config.yaml
hidden_size: 704
head_dim: 64
positions: "rope"
rope_theta: 10000.0
qk_norm: true
init_std_up: 0.0226
beta1: 0.95
beta2: 0.95
lr_head: 0.00309
schedule: "wsd"
decay_fraction: 1.0
batch_tokens: 131072
MLP neurons of a small language model. Each row is named by its layer, matrix (down: output weights) and neuron, and shows model dimensions 266-457. Each number is 500 + 25 x the weight over its row's rms, rounded and kept within 0 to 999. Numbers have three digits each.
A block is one neuron, or neurons of one layer that tend to fire together. After each block is what it responds to, as a language model described it from the Wikipedia text at the highest values.

L4.down794:517498509458497498448532472502543442501508492520516542479480470488516498498546457487446515481497490507541474511482468512499491497531515490496482486472504477518483529503516499522486510517485473495515480490505489507489502501534511488459530537498510482494496514507510436471480522557496503540486509433500505509492546509434525517503486505457486493489513523506491471531441470493499493475504509519530467501502519558478496500523467528454524491469487481499508473510472449562528526499534500488488444475499476493527449509529461472493486456525491517529508437485533497495518488514512541499
L4.down975:522544535455516485458477475544507490531494547487476516474529518507511484498498491517470508495512522519505530465461489476525474536446492470506516564496462471488483526503479544537463511500520534440477483502525503512484507523524535522495536536506522480475481490490525493543526490528520526473500483528508471516498496477482482505476506509493488483475515539509504485489518491499534486504506473509468517536495506516487466507500527460441492496492546520555496474520479518532533501477473520516505483483502523549514487551484493456559485452502515480499491444481576509505525518526485499494
L4.down1327:471507543472510516466514490551483534470512521536514504536490523522511563518524491493439486521502470475499474498501527492499532482502475528527507482519544485506484479524475489518516505511490490506511497480503511511473530519517536491492501505473532486505496491481476459488516485427490507545498503472461533465516527494501546498475462486547468497477521466521513515472508481483478466461481529534469495499510519503441463494509510484476495485492530531505466487478524461569477494469506484470504467503453464446494497507479471493541520518512464480532498499487486514483502472458469509483
L4.down1697:510519476489496482492444481483543552486463535492509544488519523510518531470526545507506503503549450509453521466496467481519505479486504521498508497521492496508541498489497492535487513506514470487527512440482541521540472539532535466553543494490499468492499484455519519448542498536525502456473495485497454490499505525510500507487510468527498525519490500537526491437461542484463529481483515463463489481482507525504505492515476528487499463480518511545521497470449500500526529523488515502515505533473497512459466497533519533468471492533468517528523470502547485512511525503526535512
Responds to: Verb before its object. Transitive verb endings, mostly gerund -ing pieces, right before their object, e.g. improving the, reflecting its, to protect his.

L5.down971:460519490441547519514529512533497496503468467479538491484489498528510498507470535522496479493502524498519529509500535469468464530548534508486483469499480525529462482494506512512511507528510470529492441517488519469545494469513557509511484480507513513521516459518449518429488516499518543531438496493520484500520453498540476489516492492511500515492496504497496486476502535475472539436495474508471524494496457525487526478512487485508503502474530520525506526492554489453513513500479519532536474459517526533508523535485486441452515476514499497558515469534512491478502478520481509540
Responds to: Transitive verb endings. Final piece of a verb or verb-like word that takes an object next, e.g. cap-turing, asser-ts, own-s, looking for, mostly in narrative or biographical prose.

L7.down96:507501545527482518501504509497539547500495532473528521513474490495504510484550465486489528526472419471509537494494445481485507489504519482521524512490511524499479468496459418551502524494487533501518485450491524531511508521508516513519509507492488447532488510477566501484482425490457536501446521499473469542513530519446515481509532541506491476476519535524476487509491482502501545523495513514485488476503518516527488536464488500502495438495505517499473495483471479500530515498483486505460497478526503496514434490567483470509545464517479539496528464507465492492502509544512503502
L7.down223:504517497494548492532477509505502484499491513502503492488489504574504516564493480541498467484472521482504527508492471469484451515437467479489509515547512538523452467477510474518536500542509470485483481486516477561484501474560498494533509505511515509492470478473500472506476458490476475503457502468532477536516533516490523501486501465493478565513495482495513476506537513456519533501528481429449509484518489458529522510483498524497484516554492533504446507497496523490515490490526496527465498499520519539500490520496532478482482527513504566504462472521491524463529531515558467507
L7.down999:496511536542501502516501515497494475511478524491511521527484489480500499517525482552526534516495490524478474543453475486538480506502495482479485510458501540502452516499577484523501455494486500477507532472524515499538516470507524512479530533523534495499496512459527551480450494505489501484511492524542483478514497508505530528509521506505500498502543473492539496510479503504526481511520498506551473500543521485462509505528472498531509470488510509511485518525479473454563492498541527539523527475505495489468512498491518539537496500550490495469533517519498476510474529492472514526
L7.down1298:498493499490593484512520511502532475576480477496525499415482521516494510515525487500499464447540531499507551503469485493512514500469529488461517490493514534499491529495507493476497531504467480474494481471514503530506485496465542495507498551513494498521516497522498500436463476550504525523479501482536494528510534541481543486511470487441487510510510462479497502498499511520522485505529477512459507497489478493513490485530495482463504474521498495495519469500534445509510473549552503501492506541534496538489476520507485500515481470514485556554468502473567544495492496523517489545
L7.down1329:493528518504512480484488502506544513566487520497519506486492505501487529513507497461477453452533481487480523511512494479501509535496489476504488480502470497520506498480505508494502523505512503509516464513525534558499525470526524494530485517506496507503504498488503460493547464551466538528493498491500494488509507516491486495514434517476527480538488497469488495508524508465482527520465463502441495501473453514439502503501528471473490499477521495550531453510468478521514488505505494513492487560509515489514502517483537513500495474519526511507499521494494524452526514527506521508
L7.down1567:474473520522517506536421513483482511494453490480491481498442511525529477442502521490516520508445527530529453552513492503475533496473493532478503490504537505462507456493502499509509478483491504497524482484466526508519506508527504519518499526492505498505502540500496464528468457489509534489467495511496474509533513524500535500478481513556510547497474492495539461492471506536488528514503471476521524493497486480532521507474470499461516496502514496510474524509503507499512524488533500466482495480493468520523476554476483490511483507551466531558497472487529512513465497523527478506
L7.down1748:489516464481546516495453499500474451514483477490514495452478527547520526508517466485479511446458507512531517491490454453514524521450512481448462507513530517519455497551518493513512512500503483504497489472461519542500513517518481482501515508515469529484537479525508458509441471552475497503451473507513502528485520517483576505495526480486469528499523480518532477541537522469533496517522488479478585503513497481526504499483526537482487512529507512483511487534535514509508475519488501504492525504499516493502555523502499519512492515490482543573462485497494501495521493532513505510
L7.down1902:468495496498506504495506515496554461459498489505486493491501499475501506493494452523533507430530528540513510532459451478542495448480527479465532453464508533526481537467494462519514503486507476494515491489537525498527469502498542464502504484479491486508507514454481467501467522512527536494467444495529513496520513521524554476524474489503510466533528520522521534451512532508507520476517461510532525539523542525516490524516551500516510471508492514458491518497496466484486512501510518498465500466556493461483473457488504488498491499466485531534442502493515544497486514557492506513
L7.down2174:493506509426521475480466498531549500527472516520528518525478507505526512502479415508496520426474463494520494490464486489491472519504505515441518503524514526521465482520564533495530503511491504462489483490491478562518480511531485489520519493494536509468507466474527474474500478562485463515521496523507493542469481518474470484507501508467492532490507460549500495536505516449520544497497537509469529491500490510467508530503492494504516491511497472507495495534502501463487506497516486497485523492480479515482524518527473498486442486514482521500495482531528513500501511538532525537
L7.down2354:501484534528493535486499511477534473535492521478515479520501497519527542494480476535485477482540459475499491518515471451527438517463525511462495500488519506495487505477482498505506483493477462517507499472506487505520486493515520470527474527510511477534498513524476525531462493539538518532492486459510486502545534498499562491487476522523489462562520485486521462489520527541513504488499477538482542519493511533496495532510529497488540481496452534449488497518505499504503470535530493527438483503537492466506534489496490510465520477474494537500470487482545529507498475538501510471
L7.down2373:463478501504508511553478514502488461533505472480468455493497493501500483525513483468536481458515522476483488492538514506479500499494516548483506481528548523506506522527467497514516501496519493518458494527443500463492443487519481464491508522506484508488506480532505502548471475553524500492426480488472502526487480518506501541501489480483510517474498504479566496457494539534501555476526466449514482496505475498484526523520493445516484543551487524474470501479490442488481508503479518521494434527508493485501506483527496496506502480494502518551458513525509546526494536516519490519
L7.down2384:459485551511498472497458470496493482525514481516474511509486499509482503537478475478538543540452479458509472499518418485519523472500522494480516473485521522496468504515505503452504489508455534486495500461487468510495482487524461499458550473501480502505530442565546476473460512519506511571486502524548482516522492515520516516517519521517499537455518461485538523504476542491476498458520481452477519525522500484522533474528507502545484474507507460495511498540496485492511487463492503480505513499473520483491472458473493497492499486535470466488501473472544514527465493473529527478
L7.down2466:506504528516502459450475518502490517492460473491534541539513485554508542463497471462493517480498493499507493492508504455532493524528527429510513511482500491476464524502487503499495467509466514479507496487497541541523493477498505474505500460520512511490514467495508509479489544501476515536465555539496426492506524524465514508517498463483447489541477508521503510501512510490528521453513537541460507523499500543478520476515514521527496516484539462430540497543504499499447553521492514489526509492503520511431485474522524523524531529455489506480540499517483537485470558532496489476
L7.down2483:494471480503523524508492481531447492526497516546525479520518517492457542527469493530489539411457503514517520499518463502473507564484512497461507494483492506501517464505494483466495504488484485524486500500495547478526529506544524521515460496456510508528506511479519453518463489570493499535466487514484508510565497523500476499503492452515491536537518472547527483505503495494541481493500498533507501476542500482494547486500536520527525472481522545518506511487509498480481525517505523523485533489526490511526492535519491416471506475478510486513498476515481519471522501527481468509
L7.down2594:493460522503477497519474497502460495525480490530511485500428506532493484470497545472509524495452483509479477496461512470455476499459483464447488529484501559501469568506529523501545459487475480517506498408537487570525447493489526501478499465502520480477480528467498551491520483499494511488459512548502451493543519474499515513474561512467525490509466508507497475489519550480493473503488476454489477488527547461521516478546486488496503491501462540513471507503473522539491504515491509540511476496494531489508447503460527505499491484488475541521494521489485506462476469506488492492
L7.down2683:518499492448534466470465491506527443521539479517517498489476492540521516496500474463521519460527505515543534539473471486513525512456515478468498502521546526521439515533504448498531487488490457503464482537524505509503494484493539441525511541496456535509510505486464487445476477559478517511450482484524509534516507522512552463499503459484491490514561451484487464498493551478512506458517448510484495527480498529530511500532505528491536488485473509468540482518527485483534464516541510530461518509523484499475494511492505520488500512522492539560512476524519494481499501541521509535
Responds to: Verbs expecting a direct object. Transitive verbs or verb endings, often after to, that or which, right before their object, such as helps, obliges, keeps, save.

L7.down151:469505500526499489538485505526500492491498492505451513565502516530533469516512544488514504515517473529551523498537527507460521483486520492482507493517507509531503485494474485475461494492495494466494467481521514446475468506530511481488493495487518451479494489503512508524525500491524469466502471493489511474494498521479524476512535458521498473509504453510482511491476534463494557517488518477468485493454454497498524478488530522464503517451538499500572472507508523510498511547497478528539508486488500504466549536498542489471484513495467492449530508540533475465515466498487501452
L7.down155:507518509513507440511500471518493502466530470502495481521489513508493519486533491501499508491507486472499513533495514478504485533524472533570533478492511515473512477488510507542506491514499564494500484480519477493485483480527505534507467487502474487511488504504455523474488503482485527523461473500442522487499485537552484485504515548474481507531492521464492512500512472468478472469524478522498480493495543484531488505518503528534500538537511496514503472502460470488513489477500510511488493475499484533464538534490484488472539518484486485494540525518488507538497479520445544505
L7.down204:520458499480477513505483562533455482532509476495477511528525518495513487523513525503500481475460475515545484471540511522465506528505478492532527497471520539493505436493523535510503552496506508541480547506470484454507493538525490499436489546512480485462476503480507488506475506481514499487469504557506469491493517478478523489480444518492457481479537488514530527533521523464503534537523530464481507485501473514485516480480534479455485508506487502504447506524490472530474532508439471508498486467467490453428520477504510502528518467515490448512493499517536532533552471561490511547
L7.down241:470462499481474474484485473493457519469530509532488465484505447476466541495493471466515497469465487492506458499544466504478530508482540500481517484521565497471492457477509548540494491496490524473504504518498563459539517512507506488478491515499456506505476496488509456526526477508518512485490474554510506515482520513514490499467478481481521514513523514497503503485481507510526470496504480491505509488527497491481500486535523505489458505452514491545478480479492500459538483489496490553490538517516498498473506503471507509544521486527526477478463508508492468510533533520504530467
L7.down574:545520566471587515540466483558488466461503509547492483545532472515489514489489515488472488435522466507509521488538478525508500474534531496492470477529465532504514496504495442519498483489525502482511514506479436527461530528481519468494468520510492499501504538497485481505512523488474555464481549452474475489512524516506504493540508477505453461462531495507512514531474494502474492537519540507451464514501520475532498527537485509527490524525490509491472499493536520459469537511469474514514488508471489503456511518530510515515503513471539510481483501514504492428487489535498488511
L7.down671:473510512497478479489530515507519522548504492524487520455492504507537469489494468487479499505544512512447496486442505465496495521531524510539539491478471529480456493499475474507491529444478522513523471487458510478508471490516488518515505483509448525499468557507509511499484495476499484518512524509473498541492485515461498531468496493462545481495527511456478505477496512434498500464482477506501498489468529557501496515465443443457501493515504460491519487442459497484509490476467496471516472481528506477564507494460486480473546476487512537537489504452459500486513440500527515487
L7.down715:487511493486508523508469483502500507475509511481505518487478518486474470537490501533522549491469521560456504521499484545518480456454461464508491506488467522567466485528521488511467485495509462521477526501497452479516479467486489547496524525485480529511492463503512474551531534445490506489486483483515555517522489520491488504476513492504508485477493506527503501481558468485498481495506490499497529507524546507475500481467456506533528527506472493489493530532511496494526499502496507498500474494471487525490491511535547523511526472552501468488474518517520517458486491497467457488
L7.down921:534489470517482509428536485526526535491505487451473552517468532500531498512497493465535458504490491533473526472497511504541522482520485494494516491485452475524464451526527532489459455533476486464517477472504503457508498543518484519498469506521467502468487486518529537486543492480521490453496452507511466463483514480500482499512499534534496515484522500473496525480471497461501505480449475530528527511490522510509491467526481529457470472478494514508506489479511518537504451503513529501485533521506488526501502524495508515540549452511517504492470484528478529526515449497441535519
L7.down996:529526508540501517508474496464497525494488464495503530475520524469510466508471463523471497481522512567553519519528478506482473472517491496533516507537496510525463496436501484505515504480505535550506547494544493523496498485506518514531439475492509521496560541496507533516506470520507525540476508478508512469498497499539483539482531511494498485468455515510469505512479525486475503486515491518473471494491466483497545520513491500474498486510500550478481509505469481511493511457459511509495529500487493506531584497474550544452504542483541521535509530488507475443541491523459471514
L7.down1020:496476519519499459532508537448520559500508472502474522526531495474486539465505486524532493546494494477533517521516493503517514488528510491572478481547527496533498497507505493497539510454540501507518492545479509478457529478501513524488486502511496506492510505482502483512479464464510454497469527536508478543536463515506459502500450494532465517531460522493480562479520472522478470534536496505502482489459514525517514452508516511492547568480450489562473511518521499455522533507477452476495511479469523477500508540491481489503529536483525502452436495507503490504532503499470518455
L7.down1053:502477505482505520486526462494506494541490520551494454504537469507503478477501516500509449464501493534541502433483426469522487494506507524495494509513484508523506504505483564487476501503517442510506499523475519502503480508508495510478481526509464503530496485502512419466529531517513543444478528469549556506519510489486479450511477533493495470547508518461454528518489466516535520506491516472528532497487524498457528480440456465500496485515492440524521510466516520541527470447522471505500487503500502521510522491503528543525520503474487493506484524500518479477531458512476496547
L7.down1101:493518494456535478501539505533480495493539502519504544514531490530480499530484510497503472521510535490469464478551513511468502488490454475469487529527496521491477481513454485471454490471472502501476515495523505523487487471493495491539535507504457473502501508504488507498501494509554535506497513490494481495497520483461500502498517489496501435524516524476518530482516529537525478479504501536449515470503494460527488509497537482516530541479459497456499452528535481484492512476489478517493531510460496497488476497516535456491544500523500506457547502524525517488484478511488502510
L7.down1788:464475521461552482522501522470474493527556482507473470527532543495490504462446496459503515520529521517504505510514518517519513506543492512525513498510525491511495567525478478467502464493468482518466549469525464508493502518504540520487511458522488487497523525523498530497468481487530548490529472505513461509521441499548541520496557497469479496518497513508540488517521515448493510491474488507510517488461512525518522492470543501482511519495517459494506478493498500479463531507514487449534496497492475480497488486494488507492495481487522511501522547492498481467502444519521561495
L7.down2133:515493535530505478497470438491482467493501521493522473463486526493503498534485475519483514542475543515470463453492459466550530505492505513486493484474539549504498503495478490542469504458479499522561507487491491436532484471516519481444514483527506498498471478504498511477482522526500482466480510509505475448542507470529509511523538543496506521520520514497499506513504509465508458544508508446505506465443493509519514495511473449505506469514481517519529525516488435512483525518478491496543467529467501528524443509486505526480483482515495508504477490517489505515492509490507519515
L7.down2229:524542544510507493507440474512485495510468502538523540513546507501491458467508507507477574521495481490472524560451487496472517521535481467474511493555505490512500441484504514482497489501533521520533517486547485470461537508515498483502435506512501473546521460460466508555455497498532516477525495480479515516528505518512473531521483478481478505495511484521503551527526483528537475465547509498500494560464479487522499468536481509478522487496542519468510511480498504518497508496521480490484508485542496552491479514514539548502540494455491514494516486567484483483486490526515524542
L7.down2773:518530490484526509495506468482505497456534510541494488480527470560482432528535478440467549515491521480500470458508466515519542467472452536460495509518529503518482457485515524495492448474471516515510490501477504513534514479488477466501459515494553501517451486522535492483521507502539494487468515476496494478555510516468498491498547520555532501471497495523482535494506544527498515537501479508465499505480503470495492504479503501477473520523482466506463514513499537492516517517518493511489518439468491469458468453548497495470478487486452471449532513480492537513523454518532474496
Responds to: Arabic "Al-" hyphen. Hyphen right after the Arabic article Al/al in names of clubs, people and places, as in Al-Wasl, al-Kirmani; weaker on other compound hyphens and mid-word pieces.

L7.down558:563517481515464492459484508484482464453506493500479481523543526502496479519439521482475528517490485526511467475521489486508502501447495521490481508486488478486506478511553503509503445480548509490498542460512486546521551486467493486530474485496495524509511515540512508493507513430531541516504516523494522517518501462505482496490444527541479516508485499487517532548537506492499477487449527520487518526500479496489521501475522448468491505473489490512508503478507492525489487484476474484471480487508541441474481526493505540474469509533486523496497486459532494512529519504505533453
L7.down595:478480477508549471491491496504540511532486498525509523498516494496493530487485518529517506493519490491534493490531493479540537470501528492485478480493517460523477522499493499504486488496519458507493484513514498427511485493531504503521497509509486522519491477507485490551511487526524528492507512475552501496466465449512505481540483514489450526532502482525453495489541529487551496462517439476468465515511494491514507505522465536503501527510531502508506494523498498512489489531458515533480501508547465475495542474475507446507544493512509494492472494501512476515512467491534460474
L7.down783:498514515522502528504473470500512525487450484551504489451535517461565531513497535473525512478514478511498547492463514543474523482478495510493516485469499496497541462504489506495500522492512485526502471485539479489549554500557519482471523509488522514516502500473509520438479494445464516522548484484508508497509507523508512488493503494492460529522505550536483530472492507509456469465456493462491462513484506495539508551477490432507490501539486488518500485446469518502498482578543487510532493498529484495520530443479532489477516506538487537474502513490513548496511523496493507508
L7.down801:487492454516531484519481500509476545495501495500502445516494479506509531507490505507492485506521454552531483497496517459490488510477514524481510455501464455506511509521473508486524507511526481512489500477538511527537488503516489524476492484463496531511543503491491527498546479487491563553530525476487532499512493497500496514508514490494487516501530450467497530511461520518472508491514539521472500513525500477540522506484520530516506522539498477477485427496493484469472472503526528503460482516500501524476520490493527504512457507463489506533516545440495520416489527496537480489
L7.down1055:532517480507545456495499492488507541455488511491543493556513497469494494531503513506490507528493522487498504530549512480486469487526481473536540487465527517476479513491505498518508511503499492501518487563452460494459460499472487499518454547503507494480449529520480456522528502528473500510472484515497545533450492491506488510523503448471482517482526533519478492498529490486473531505481495518470484533550534501503466480548541553495502518525491473487543438490482491480502474482522457493496469467534526499439485486521503534566548552491510497521479500538529511465472496514470526494
L7.down1208:455510438461501483516497476509490476478539538483505483500487535543485495541463471538518535479507490487564503498519513464525525522466507528464478499530524504490491475540486525512513520511441493499510480511500465489496480518489462525515519494497491513490504492539487473500505476546520500515540496450485489494453453461555466480519534511458521512494484483479486459554509536489516519476493508488457530540470487526489499527497486546517493512491486519475562464527514491519509520523505531468472487526545528492499492534534494476492488513452493508480503510475509472501492489519509513503
L7.down1314:491495443461502478497463523494492537538477467506534532459524522498528449529496521440518483492534471492552485500487533498476512549482501529468511543450514539487479439558522522516518483468498520514487517561505478552556500523501502476520475500462506520484516519504520451445513473496457487516491503528528473528525521522496533509495462490517510495547508520555481508471472510488474473514514462560526478507484457491455496489492535479535471487484507499459476510500490506477459453549520520531474528505493529514529487505502513507539463497498545512517513533502489559489529509515516485547
L7.down1417:484502486538492461495498506504511499496459510473477488508513542501520504543531503507499489515517489486505489476479495501548493528450508519495485478517511481473552484485546455499505510482489501512484482467533520512504478462488545479512485499531493519500500526476518473502540511622494543514530517499490539488465472491437515485535498519492466474464504502487484484488510512481496487532497488475514431472474506523503533502483504491512503485516531491495496477459487499507515504477521492520502528536461505492452487498494545539476482492519491532519512526503496507492495493536465520505
L7.down1558:527493492484509497492493486497512483445493497482478491520490529535505545511518546519499493515551464474526499489497556480472493522463489493468483475510488487511495512499516537493477525494504511518480509482510473503482529461539524501530527462532539506501545505457552514524488514474519499515501494484475533495532484495504517495493477474440530454493548500510471535492477546505504501486473497516504458507517506503522479505492442498536511529501489483526542491526496515556453488509499497536503440480530475524496511438504532496501469496498506501525487486534499522460547497505511498487
L7.down1878:524463471531475519453485489496512515471502485520520464466513473513524541530460455476517515450482518479495498458500474494518536503459554512466528456499506460508527513515487491477512504485507461475526505428494463522562495507554503485469530506476542527485490527479493505494485508484547495487467513515495513479524486498458510509539491507496500534510519499482495510521502499510529532491471460449516482535478482492498523576555509497475557486493482469486462511516538517514502473523505497500441529549493479454498496522512523467460489476495486529497485474490512508482506469509476492452
L7.down1881:501535509519510515515533468501488520509479498475457514424497510488522500514450463486491509485505442512468513520446491512500479484503499543517510507463492475537501520493549528473480542463522498545501508506480504517508504532502495526496491550499516550503530472459508497514500530451465466491520494465499484478524500508490493506505476498494500482477524494510467512504541484495521490499489513508480462452492517450484503486512485505500534499536504477504463495509516545504491492511505511527541496452477471542502485446522525518528502477483477491514503510483487522471531515500513531466
L7.down2033:498478490473539501529554492529491468499493497472509482522528517557480470553419493476502498479478539489460517494524505482496491495479534462483532488475454491501486488493593479478529470484503483498483507483484518548510501505531492509507479489514504542507500483506520489499458509473499488538498455479531492493448485518511491502485513497556515475494473527518478507541497505520527548515508490524431524493489491468495450530509482494498505494517527497480531459504490506481506462512482478468504467495477523478497532503490502504485486520484477464510521553465494475473470487538493496454
L7.down2044:484515508512493502480499523485469511501500463489451470473470503497546544512466498481503497508536434528492508463546508507485496527495543514547509492492493505507510481545472471475476541499536422505482469519521501555511525545513487511505529498459499479505495498508498507482531447482472465543528554504477527501480536541506460496485487535495500486479516505523514557444510500524488517502448517498479511510515469508458476473503518468498512513454474496527502457522509488470454465547513485533505506477516488473519518501515494552525484551516515508511518540473552518485511520498511506522
L7.down2306:506497447517518476474451487516473480513513492469487517520501549509495507496486486539460493528473501503525534525453504534495480550512505467534544515486514497487494464534505537503485514508495503524513488521488475501507518503546495465509494496494559455476497510457513496534480468507517513476523487521502504555526503513521499518503478434518499502518472486517475510498450466499532497503483493483470540489530520490465459475475533494508513484549513502464449455495469491447527486549507492531467497543463503505552484520525498525510483494491489522530472527457519544503544513498520527490
L7.down2764:507519524419505473499507486501530493461536485522509519510511499448489513529536521518498477516529461484486518461504507504437480516510537452512500560488525486455522506480498487493569526477535471510528528512519476528529482519501501507511501468531488505522542527495496490502508463527512492514493522511510485464496509484476525461444487437507460498524497466556459484475496493479486496529520500504494520525499519516526504470491505567504500505493527504536506521481513524498539484492488458520494560504512472509480511481474535518515528470471484515520485512531499466486495527494463483483
L7.down2782:487476514512475501482499480482525524458490522515458503449507511480525481504522474516528492520491503509484532474501500523538498516473532479488499480472503486520534459512490466492492495480518534490507509475462457533484531497499515509523540509506500478501459516496515511529479501502491505507510495480492523493471469497527456533500484458488529523456493474533488477437489483549505435517475534506500482495497472521527493522526492465536500488497479476507510470506478531494497480534553451493499543505480550515534508508497497519519509531481462506496478508485520513534496526501487508499
Responds to: Degree and manner modifiers. Adverbs and comparison words just before an adjective, participle or complement, often after is/was, such as richly, more, most, as and so-.

L5.down444:508481503502500484455489512522475529483511467483482465541531511513555505506450527430476482511531494491481529504483545527476462507496499507473504476491479508501488489509565492475510484498568487487439496478495494495532518506534526484495493465476508555515532514514483506495518535517508553578521510491508510516480506512519449502508447477522491463575501511516497554484488512511483503466463480535458463508464449532532468499509526441512470511489496476524473494472492492519486459506511478518494504465486502482509511505496531540517493530525516527523505524426474540502509528494523512502
Responds to: Pre-adjective modifier slot. Adverb endings (-ly, -ally), degree words like very, more, still, and commas or "and" linking stacked adjectives, each just before an adjective or participle, e.g. fatally shot, free and open-source.

L5.down2414:528492492481507499520521541521454501475508496486498502480509536592477476477475477517505522500515451492502511515482539517522531459536498522510523517505501490512506501489502534481516500501438545533482477517513540520464533461446497533481476506486564474463479467455456533455459551475498499517488489477520581493525498512516495466503443517563490528540475495530493480487495508507487454461501454491477468486487470491481510500439517480518491542508467482547499522487518501481479474464458508481529520517503495466492477532514472518481493513508477496543501487491446532479531522537493491547
Responds to: Mid-name hyphen tokens. Hyphens or word-piece continuations inside multi-part names after a short prefix, e.g. al-Zenki, L-shaped, IL-6, Gordon A-3, Reg|is Corporation.

L4.down851:497521495535506479487511528504481536455499515483487517527492486536509497528464506508465498487534508518452536499476482489508463510520475522471510479503469503484536502495486493460520476478480498465499490472531450484489475552474543487533496453502526476546505483482541533492497491395546500513506472532530479467500499550508452538519464468527549488537493536502501486481511504533511492476506528479512525536482512462516453505472501471512531500514529490509483532511493556460525505497520463516548514492494538452493522486477517484542534538527459477522507551494518512523510491515506508516
L4.down1025:558558545492538503485484497439467474483482528523524470523520485475564501530521496468497484508535492513502512514473505529485502536514502484506476525493459525502483488454477496498490531510501502519483512540513465491514527506512534524515489502487531525531502532494506519457484483455495475548562523499520500520519509513538513510529459472491495512481506556513454521495505486501501515450511496495490538546468502484505487514453499453502503480528513507527511502469503484451474501499461496494561473440459465534452504464500509483521500500508520483540515512449546505510471541495487492475
L4.down1363:495469511532471469509506463477501548473487536485512482476507526447522500473523485508534443531502516515533488521524515534517500543533459475523492454488511508516551490519513531509499507534495486492521501506499490521461471480514493499505526498517506418494479498501469490516528503435485481486542508495459512465483466493521496490498507490483500509452499488470472525522494532509480484497490524469508461544486541498478488455477459511552525470481495504529527466509528489490523525517497510520468490482532488509526500488487489524484519512467556498508471491485490451463518498456507543484
L4.down1603:468525506479508467513470502499499517500479477509529515525493476490528446514469450515476482531481525504484487491509483458501484492511451490463548438482468485511480458435519474516504441495526525489525467491528512485467513512507513512497480546491471515478472498529467484483502523504514465531505498509484502519522527498500474520462513510518467500539485520530474504537542497460458504518517457501542496496548472492448501481514509527488530534487493474479538481484540502463501475544498466495510469511489486512502501539501495475497491490447529508497483561522471535446537472516483503518
Responds to: Modifier completion before a head. The last piece of a modifier that awaits its head: -ly adverb endings (poorly, similarly, popularly), "and"/"or" joining paired modifiers, and nationality adjectives (German, British).